config.yaml
n_layer: 9
d_model: 768
n_head: 12
n_kv_head: 12
head_dim: 64
d_mlp: 4608
vocab_size: 8192
activation: "tanh_gelu"
norm: "layernorm"
norm_place: "pre"
norm_eps: 1e-05
positions: "learned"
qk_norm: false
attn_scale: 0.125
bias: "all"
tie_embeddings: true
parallel_block: false
init: "normal"
init_std_qkv: 0.0212
init_std_o: 0.005
init_std_up: 0.0212
init_std_down: 0.005
optimizer: "adamw"
lr: 0.000486
lr_mult_o: 1.58
beta1: 0.95
beta2: 0.99
lr_head: 0.00479
grad_clip: 2.0
warmup_steps: 235
schedule: "wsd"
decay_fraction: 0.567
decay_shape: "sqrt"
final_lr_fraction: 0.1
batch_tokens: [65536, 131072, 196608]
seq_len: 1024
doc_mask: false
train_tokens: 739900000
steps: 5753
dataset: "wikipedia_en"
MLP neurons of a small language model. Each row is named by its layer, matrix (down: output weights) and neuron, and shows model dimensions 288-543. Each number is 500 + 25 x the weight over its row's rms, rounded and kept within 0 to 999. Numbers have three digits each.
After each neuron's rows, "raises" lists the tokens whose logits its output raises most directly, leaving later layers aside.

L3.down1963:500521547508461491526500532496494483514513487478498548534488496475497479522510515466485491515513480436540490505459506530525520506469495505515523520518460480490485468513469417505521525465525521520524523468533552479477519529487489448503463514526501501497494523498549523515472533518496474522479425494508500520488531492530485472492527493513529521494457525505493499526480545530494525524507497485487530515524503590489500506519486467458532478538500478494492519476474491466483502471572534516513484499489501506511475525478504488497519478493499534481482506486510503493506490509479486476542501460494570493499509502503466495504486483501460483503458497498502505509511519516523456484515480486503515539476489573510487505501522518486525465499470475464545508506512511446528478509499482
raises: ".\n\n", ".", ".\n", ").", ").\n\n"

L3.down216:501485520501522510475439519506512463457474503468530511516489502482508475463503461485484499475513536553518495518484485512491514500497513479528485504490511493494533499497521502476527495473488562516509514535508450475505524491534481524493565501528550515506527489551492459521502479501476502515486506529489524516492529483485531517549500449464488504467516540501521506511467488497499520524481506460490457499499474441526491536493481504527484446514501508516510529480526483531503536462460543497511502517488484470498497472497478479512452531489470514524486476496468502450506535487479502506497479502499490531501517509521494487517512518513529451496518534495503515504572546487488548501492477511485467483487513470495495501500494542500470493440493515503484548490504493492562503495563526
raises: " officers", " Squadron", " troops", " Army", " guns"

L3.down2901:499460476467485475529547465476522498470466487517527493485495516517524504526522464490517512502529494518516482491448505500474501518456496513500506510518509470509475448503506480513555503473521525478519531523441500480506494541439516474513488488475498512451475488514529499487493487521468494535497521492477514502519536499479475460471505508453486542503506490538470480465509490492480550478545523500527530494491480478503503499507489497538535513550473459476459465465477465497493472481499498526476543480502575488510496518491556492537501479481487503460513514495488534512501438478513524501481501517500533537480518524501522475497498563544480402487477473494496456489434508503492488511528559513477492543497528474467538500496489490483491487532448428509473499469468482462525495461498490
raises: ".,", ".A", ".", ".\"", ".)"

L3.down1449:503451543497495527527566485483556532458494503527495529478507527515467514520450491541520514509488494582520479493462484510472493484506507565500546504502527490477513532505511492499473520499479475491516504494513509478535484490483470544500476507490498516480516518522471516514513448513481528526509559495549481496495487509487477497518468538466455493516451557523495506468475482490520466511521475490511555513472511480512496521508509497518501531479487513502504490477500503499532521477487483514451533502447485503478509454539514534484516518467489525456449483531455488499488491480505486491512546532537503469496495497473517515542499472486502448490548518518498474477496518530505486486472527482493496492518559491443529538608483528504486546477545507498505508519546509534486514496504475
raises: " they", " he", " there", " could", " it"

L3.down1013:497498511486504497498507507491503512486508520521501485502506490491494518506493361486506490497503502506498502497499498498505498511489511485501485504506506518492488510485497501503492494508517500508511510484504501498561513501507511505498492495505525503511504485498497504490499494493493495495501499516506492499486501518497501510494496501510509512517477506497511509496515498514475484510501503497498515500498506516497504515496511503511517505515504501713488502513502506521508506485487494499504503491501507488479502490502509512508514495493490500504497501470514499523479489504505503505479512488508512496515523498508496497515486523500492487498505486494489509526491493491502488498480487511495488494496509511514496520519502501499499510513497496507505504506506495510486498488479496
raises: " ", ",", ":", " the", " \""

L3.down2223:483499529511498541487502478517498511494497477521486492510513507508510479538449499538498525427470528500534472493484510517468542458459527505531501552530481545502460516495495489500513515502502524570528480476506502501524488485507511533514499526521542485469530540475509519514521502448447494476526515491536480517488508468529516501514544506510488506490429514486497491443500511516495533489477502531508480525497507527511451523504484514492494521500494492480517472494528490480481477500458509505523460492503477468447495498473508513511499487473514531478488519510488510492508495488510524489422526501514511493519504518505492489517502498542501481527544494442505493524522515505510496537494495501452467555527484504499474509522485532494489502475502490490498553505507491526518564494527476
raises: " there", " they", " That", " it", "standing"

L3.down1993:484486515469472504502485460492470490498495468500499443523496475470511463551483490554491486554513534519514522495492487500497514495517504505488505471525512432498550519486509468511465500474468474514530510487513495494509484495533496518499494544527511517523474499461517513520488499494509462477487499490525497494517496522506465492527463519500488484494445514551487473487502514538527468516466480450514501528464519517507462492495562531468467496518518533506510503489481504452483518525527528462515481488500502520516530463458468521489506542438502515512477512514461484459487465501486516525522508496567478524529490472477504515551513505524489497509458480485492499516489467517524502498512505543520518451525515484491492505551504508499498501502560547500474503499512520529468510521512500
raises: " him", " them", "tained", "ify", " his"

L3.down144:502486465523496468519593448508534479553454475478489554484494510466501464530468475507572510458505519464476523496500499489503483516520503533518532526506484494468555492470506505523535499506507501510482509507495496464544469499495508478542538548533501513480494491490516500498484504488527524525521472508528483512499477493494531503513482497486435496511459500468493510515505490511524509502506479532488525483502524501501495519487529538501541497472540508537480477500528528520538514482505532525515517455505519510473515527512498460503525471481513475474517517460510495459526477532510468506465481529498514440541478507484489517496503475485539510471539518510500522525506497546502512511467520511488531478534521458510472475473459543516482475525463516531471516499521508494502494496512507
raises: "==", "===", "P", "ers", "===="

L3.down2106:500534511536528525491484526517491499486511467480497536497467495495520489497527529486506466496521545457490479483482551506546520499499478501484534530482485539494445466531469442514497583500533527504481503509512489472497500516492526503515485518502488511489521493509506493475511510529514529505481493488523490493468533496502535486499467435472514516472489489507462528518491570497512544514524546520467540525498480525531517476517451503455573446499509469498519514474516509494482511497499504497546487457516523496541462516511536535530499478493472495504523452476461505486501492522479466448507455442484535518463498533537492473468520489529515475490501488534490505487481467536498510479530554507511518518485466546485500506518568456473481497494481515483535468507478516447526416491475481
raises: ".\n", ".", ";\n", ".\n\n", "\"."

L3.down1031:490498477548446506490519451484540513488487498484508472549521505510502514526493493512481503519548483471523521497518476468501485495484496511466496519535536565475483509477478471482488511489480522486508534487531531516464483541487495531507470509517488482472524544496482505534465501549489504534501511501525519511481471513489513471452544519501500473534473497517547467463478489506520479505528544469535498460491507475482483506494421492494515476488472503537503478509504528485558488522522505495486568477488511527524498492510525530503492460496515485495515499493478488450495552523479543478545433504476494505498449525493472514515481522508490502494491471542501456462559492504522499494471490532484498499515509518472514510494432474480480476515529489541478516516472456471517522501525509
raises: "ak", "aks", "aker", "akers", "aking"

L3.down4199:515526517542503478525500501487576472492498498494507544492491492512508493472509501462518466492494485455528454540505551482507546519466484499522543536502446490481546505512480499545508522495521508481481502486507493490498531500477520457501490499488507521493493555481562495511467496535527513500489456493483503517510489461492532481458492472488513503505495498488482498479478540479486515494497496550495538488513488543469474480455444476457511539523510483487477501508497511461504468458586498481500455513476489542512489531515486476496472517483500561479510487492524492480520504507493492477533495452566580527519511508493486519504473499501495492486458534505505482520506494503471478495478490477486544531502519545489472483496535492472502442471471479465515515483502494481545527499490472
raises: ".\n", ").\n", ".\n\n", ".", ").\n\n"

L3.down1600:488469505517495495503499453444534497490492489537470497498507476491518451526503522517511526470452511501502458501462463526479505516504496538485518508505478478507530526490528496462494496488461508520493497476531499461479515494484503541530496525523515547472498472507469525517507509472479471512514524511508456534490496524502468497527446494487499471501428553525481451469488498510532476551500536535510505484479479511523469545554522523517499516468514524489506498479536502475520510493536535471460495479487520518452475490464502539518487510432484524468464514506480486486474506494496493509490515485540505511519467515465501516556494481519461466566530494497497487493511512489513509518493516506539519514509502496480500510546514455510511510502521509497476517537523486535498494481520472
raises: " they", " it", " there", " he", " this"

L3.down3549:486531519495469469484502513490527498524454462515519483465526488472500474513507494503473507481478476466493488489471516526515511507556518503514463539516539517504508467486505506469472471502537501520453499507495437528494493515500452467501496495507514480547511469416468514488497523508509511525529506443529517518494498460482466485532483500529511491526455488469505479528502463532474481507521507484487499504501478525527481506529502507488490469501498476458495530506497489472544492521513494502537495502495486437478520520482518515544500495557521498477516488491468475524473467500531478492515488517429488505474437506516489505458492509536502530490517481418482497537502524533497538503509474490506499522489525471543516534507487498512523451506499459487460508508471511486477505498483483
raises: " November", " April", " December", " March", " September"

L3.down2188:492520531513460509506511487492471551501534537488476519513472498502489517473503424494496487527480476499544512502500528499501508477529523486499499498503505464458517486492450499491485510479490465509500503512462488478564514533512518519489463532502506459476467466507518528511484458505501476474544500504502450487523506477556525537521511495503500492495505511538492507506508521499470453504460485510494483507478509488494502521509480507461484487558497547556500495496495509507457479476461512493541489516544510464525490500479509532514494521487531516487555487514485507567487481487495474506488501474502498527510547498512482483471484512523476489512508501497506535487511480518508503465514483485519519478515485510491486435442514491537472486521482451488526513544492479491484511509514483
raises: ")\n", ").\n", ").\n\n", ").", ")\n\n"

L3.down3975:499460498485503491476504556512490468473494493527523549508529518518535484499492498462512508499487498528503478467473527468502483569521494513467528516500487486493461494489502518527494528511513490516508493525489503514459486548467501543508509504459529506500406515531552482520476542498495481484518509471476490542522553465461524519476542489474521489512501526528491534463462528516493480472521457481527517502541499466472488569506500520509503492491498435449503490504501458487504452520474489521479447513512488475471469474501539497527493469537470505521444503461516546536500504503473515526488520531503487539522530513511520480511529517538515465490512515464479455488502503450479473503500511493518482515505523505498555542494457508510507418529473480471516490518503519522491497515510505
raises: ".,", ".S", ".;", ".A", ".C"

L3.down3652:498511496514541499490498520499498486511461502481509487531549468518485512499474515494510506484465522515462444496480460483473548496554541490527532525499469493539543497507502492475535515475501524497521495492537505488513503470519491523492489522521535541474505488518467522504473520523512505479525526507503454534491503470502473517530465524510520460469483527493463465477497486519514502547491515515499526472488494478540470542552518498503528483467488475486499504485516529486521544474488545486466475475506490497482517505481507515523487504470500467520490552513484498508495485492519484485536525497540509534524481538491487501529512458522456431472551494466530466478514517477505485492467497504513481531509529489526500517516525477514508487476540515458496497517517521505539521486476508
raises: " he", " she", " they", " you", "She"

L3.down855:497485524521495492461529492494477505478515499515473487510488520498450479487472354434516494486518484471510495524532507511494469526513520509465544482477468491496477500500483471489523490483499488523517522491532503507528463512473518517485473552494499497549455509464509506497479524470496503539523514472495515490482523464469502512513465511506459458511502495482515534516556478563509512494479513543542556485506529475518501539499497537466503511507537532647499523523508502497519478509504491560543517488486496521499520480536475497483482436483499479516499500507538525485537506488492487555501482555472523504537491517488476447521528494479531530475511497509510484493477480466496544516496557490480516502538514490519520488512494471506473490533504490556481512519478505515483536535514484
raises: "The", "There", ")", "====", "This"

L3.down3934:511503521501494484511511514472519492486450484494502485499515493493480468508494239498496497462519482520500513481485493471493494496489526528505446505482493542507480495493505501521530485501490507520538506473531500497561493518504498501534504594467490464488492519458503497485491526460473517548463468500528500509518488488494482488525476496486471500489520503520473495460504500498482493503512488479480491510489515479518481514498491528487495525515513502768491519481499503529515516474478519499504489518485455527495484487491537504501502504508498503458509502512493495505486522485546517507498456498504511474483475515517514496484487529503516514504510479488536508518473503498524529506479486491506509519499532487507501471503512512467520497482457520511505505456510529489501505501494516
raises: " |", ".", " |\n", ".\n\n", ","

L3.down4336:490518474502489512522514524497482489496528521483524513467540521510489495493517479475552518502475484488476487533552499530500495467537520428494483478475463512473454511522495517531512498513458515564551509501538498485499524487487498496522518510515482504506480525507514481481477515521516491465467492521488477496530471505519456488525448466522490465536494497556510481512508492514494526508537508501504496495507496528521454481512494545470492526523489450489480526512458496512502560489497481511515491499462511479486480502496531506512518509485495502485521572518517501498484478482522496525499479494529504512512427513480530469533526539542452465449511530483488491493500504475496527471485469513513504507468509495480520526477493525489488433521518467473487500493523481516515500461472474
raises: " decades", " seasons", " year", " years", " season"

L3.down3542:542508532501516477462526536476503491522500530522469490545490512474482444546515404491491513496500478502524502468537539507507492508509542508496465496493448494495503499480477520536520473501477515562525531515547506519568482523466522499556472525497487511530499491484537506488502507484454491488524540498495518488490518477524492502486463500501493412483507471493509490498469493528507547523515501502526530514463491507526517562524480540493523518475560473625500516463527501520514481507486513511505505474447495486442545521512518509481509503473480499463512521505512527499491507491505490532534491526493555467516520515484453479430488509512518502519482483510505505488463495510534551508526500495511516518521520500510458513530474464512511544505457511553503537471485509513465474489518512
raises: "===", "==", "====", "In", "Production"

L3.down1170:519493490516495466493485486485506504506487488522485517493476511466492487485478485488491503466536507469505516472535459474503477441494465483567474501521478525521497480514497535482503474515485505508493522496468506512491527432483461480482490494521484521510479495493482495512500542530520502515554492493484541524495534492495538490522483500508473506514498498466524514479497466492451472492569508497532535499513502562519515488481527530549511481493472476476504486521488499531554524485526495466504494512528472515483527511474505550485484495474457469496517538490522492494490482557505516514499490557523508521483488474530505494457520508515529479498529511493525470495531478489503527516486487498525499474551510504494557523472502493501506530531499504499487493487521482530463536480435522
raises: " August", " December", " January", " March", " September"

L3.down2298:522504518501551482482471502488504524505486504503503485498518494524494510539518434502494541473498489496513518493538509510503503496483505490521469491479507509479513507499502495518498505499513487515532512489482509509473509440484523458535504504495521533500513490501501518501505538504498478500530490494484507508552469517474488491514542513526484516496534505491480503513492485533463487508525502490516511519511540477520504529529473458500522498488532469639508501507487548500501495479498476494535488540468507500460469574508525506503457510507481521517488452499476496480488528474509497499481507524533503492487486488491460482506509548506498518476492554496490477521510507468510531495499490512560510463481519481518456485479497466467535516482533482489473508492515483549496477486460520
raises: "\n\n", " (", ".\n\n", ";", "."

L3.down3440:553486480506470485501472472489535510537502465523541486488493457474525479517530532498466492474521473496532498518490538504541514494512525516545506500496512538461506492487454517449526460441498508494505494518443494505514547462463441492467508536495508540464473493506485522480491553529478469522501523494474511541472514489482558530490485512501506541487476539513491490508510522468502488479540492499490504544503500531534532500495457513511516495511494499457510483487494499494483515463509510497547513482543536475512501498510476511495465517499487499539495473522480512493504506461494501508490488514518492484532480464468511475464500509531507480552500507507508510509571466524482518498530483552510545477493484543486473535498501465497529476521495517482440480526504456459530503510445446
raises: " September", " April", " March", " January", " June"

L3.down1359:484500435490536443476484528490524496541481494510518502513448502480535549505504501477537494500500495499501549490516493508522484470520518533524516479506494492487497420501498530540448478485507515490474508487534536494492523484507496540469519538521526466517495498474479487478490511535500523512522512498491512528546484470514484492502473502503495505485448502514477477505521497473508508497583481521495465504477525497531502478523495510530518503481511495457504530556479488515509522471523513515524524488534487540487496535448483496496500475466477516520515480501521503491519481499490499512512472504461533489520476496491487538502464495513509507519529515467500466507514468512506510507513485508507519471480507528538512523505483509496530522524459554526499491501523512507466497497468488
raises: " ", " September", " October", " June", " February"

L3.down641:520497552504480521493503522506522494492557553514535480537541474497502475526483516501492512463543499513516498527500479521509507496490558499477540482515488496507448536503427495509547486457473482477502513445499507489463502500531497505480462440526489514481516435475494514488498523495493472478495509546531483476480497484502434462487531495518446540490466546507540521496532512539524522482471467489499527487486511488509519517541492531472446481474588518491481511485543484442517488479495525526474532552470514517480476478525524507494489509393479460492497515521521517538468532506514481517493495463507505478546481512488508471535489535520456505504492498482499488527494478542515498512495481498441504513509548512537519546541527510515515495442433454547522541456533465525493494488495468
raises: " they", " They", " There", " there", " that"

L3.down2358:522490483495515487498510497497475484487485484521490505486494479502497480512493332514483509501505511502496506467481511504513483503491507500533484521490500508488482508507502492509495505490511493515505500503510505529537505494510519506506486501510499505499491485506481492500497516493494508504492505496493503519501501510489501498515508494475522492503501497497494482502514489509460496495506510504538508494493488480503497501487497503517521516493496490714483506509493476514492515492505496500518509491505522505494513503495518489513508516484497490496493484488505495501487500496500499508500518505485476490498489482496499507495491510513496470470505488498497514512512501506498511489491504486509502518495493512523505524504491502486516495497479521516492529519509498490480493511491486
raises: " (", " ", " |", ",", "\n\n"

L3.down1240:537528519497489493475528519501487538519503497488476489465501511476463470546488391442557509473492472492491524473470497513501487515483517509491482487500453515491499497482483473485515499505470534544456524468533517484526459505511520511496518569492488513540470497510525504507471493495474499532513514492503491507472530485531537509494494500487456473522475530495500563523479501577500491514481496537501535531499524524516503525521513542500516494499536501630480526501478529528502484486463543502507472519478528489490537491466484512497502515506495508479539515493534512475472494532479502475490507537474531528506529515498475504495506510530533478540496496483528520483481476506466504476465480471493510507552506504491516497516499520514473501490498547544504556507502538500475540524480509
raises: "On", "This", "==", "====", "==="

L3.down46:490470499471499470503540535538458468491487500467489505561540472525500521539495474510470506496497493514524544482524473481514480502483485480498520500513533437462485526534497469505524531477508512523524508493504497494479528499500509500514468492531493502517487454516534526503472515476467471525481502512535477488516493527500468530507484476534479521516457525509487515454476554572471531484475500496500554487493462546546480487541509485479479514489515502503486531494508531494507479468517507491497459515492480477477515490547541528500524538494502470492519525528507495519521500506556485495505482499544491480526498486477484511562480518474489455524523499475495508498498525480480489496469502465552544549467509493510520538509462511518498447480525497501459544439456488476497551502488460
raises: " it", " when", " they", " although", " because"

L3.down4183:495491520500504469512513505475513501505474518507434513516516514487495491501463317470499523477478498521485493480464501496535482490527513531498503469492468526525493482479483520536483482507503520573507520504520485527547530499509502511529511558481503436536463483488472477498493512505468492535518534473529485523494510476518478462468511537491464435510518534511503485479511491503478528492518502535529502482509525502544475531508509547514487527504512510728515513500517500495507510497536541539486489482477506504507459487496537513477481468466481511489490507495478487496488493508515487523496479519475548482509506493503486505500509485536517547497505507515500467499480499478523522518490498508489531521511517499506512514506427525481493524507477491564486507475516515504494478490496501
raises: " |", " |\n", " |\n\n", "-", "=="

L3.down2581:480521470518480492542466468533490501540475510513469476486516483525519492525486528501521505507496503489469526479519500528484471496489525530518437516502473467520496510481519486510492498519471504516530486486538553541508509502507508511481523508496522449460452508523481467473498490528503499490527442503491474529482490521554474436508493485478523494503488526508488457504498489470491501501514525520526506509488494523543471532515502508472513513451494503487499504491469497526463506520479475503490493499494467471527491470487469508514504471470490502480480505503515495500512501488507515480513492475543529512496472486467493545559527521449507497501520480514479501488547505497510503489460501491470517506507497526488528556517525458477557485462507507528490518511495460493516516534507476
raises: " them", " him", " themselves", " himself", " of"

L3.down1335:515493488497509498494503501503494509486493514530495489495501513505493497494491326505497501503499498499512504493495495510499498513493510495505497517497515529492490516499509493503486509511514491503503498484518503499561514487503506492505483506496508499502500499513505515492501497488496509507497519513500516516490506517491501513503492483498501498528484513505511504497502488515461499498500516505500506512478498509499493509492501513502526506493513501755493503520518508508500516493496487488511511503484504497500518499505498506517495499500489506505502519460509490514479508501516500487487509487510508491506497509519498506507498508491492483493510493486498514518517508494506508497490496497491492509498498532505491500507516504498516494502499498500505498498501506493486495482499508
raises: " the", " ", ".", ":", " The"

L3.down3574:517503507500515491489508498500481502491491513517504505507499504505508498486482337507482493502505504502511497494506500507491485503484488485520499514488517523488486524496507496506491506503518507522500491488513505513533492493513510499498485503507500496494496492488491503503504506494501522501503502509501510518496498519505497504524489489494504512512480505501496512516501497501467493497497507503506508501496478476504501486487519488509520496492505508710491499524492503514507498489503488494501496505484504500492497512501494506512521507500505503487499503476528498506482510499513500501481496496502498501493491502509511502503475502508481480481502507464510516513493509508478519509498491492506510513522504496489506502493496514495503492480491511512493500519502498490480488491494493
raises: " ", ".\n\n", "\n\n", " is", " |"

L3.down3259:508491479528524482494481490530494514500539513510496483562526462502447496517492446471508533527516468476504494493530515524470508486526470498462468478499519469519508515478509509481514511517492499466458489525476542478541483497499502509480496553502472507530496511508490499491546471488497456507563546512531500487487506483487500491466478506497490505446503480500536498479509488509502471512522505469511509496506531506530505483525487546532466468526514532529502524515489475534490512484546492446477514543493555481471501507501503486525517527512496485506525500509488472490500478510490536492527489496496464540501530479548535536503470483487526482509487515461502526465501507511486495497508513537524518527473507498497545513531524459485498553481508486492456537469504527482512501491524499
raises: "000", "900", "600", "500", "SC"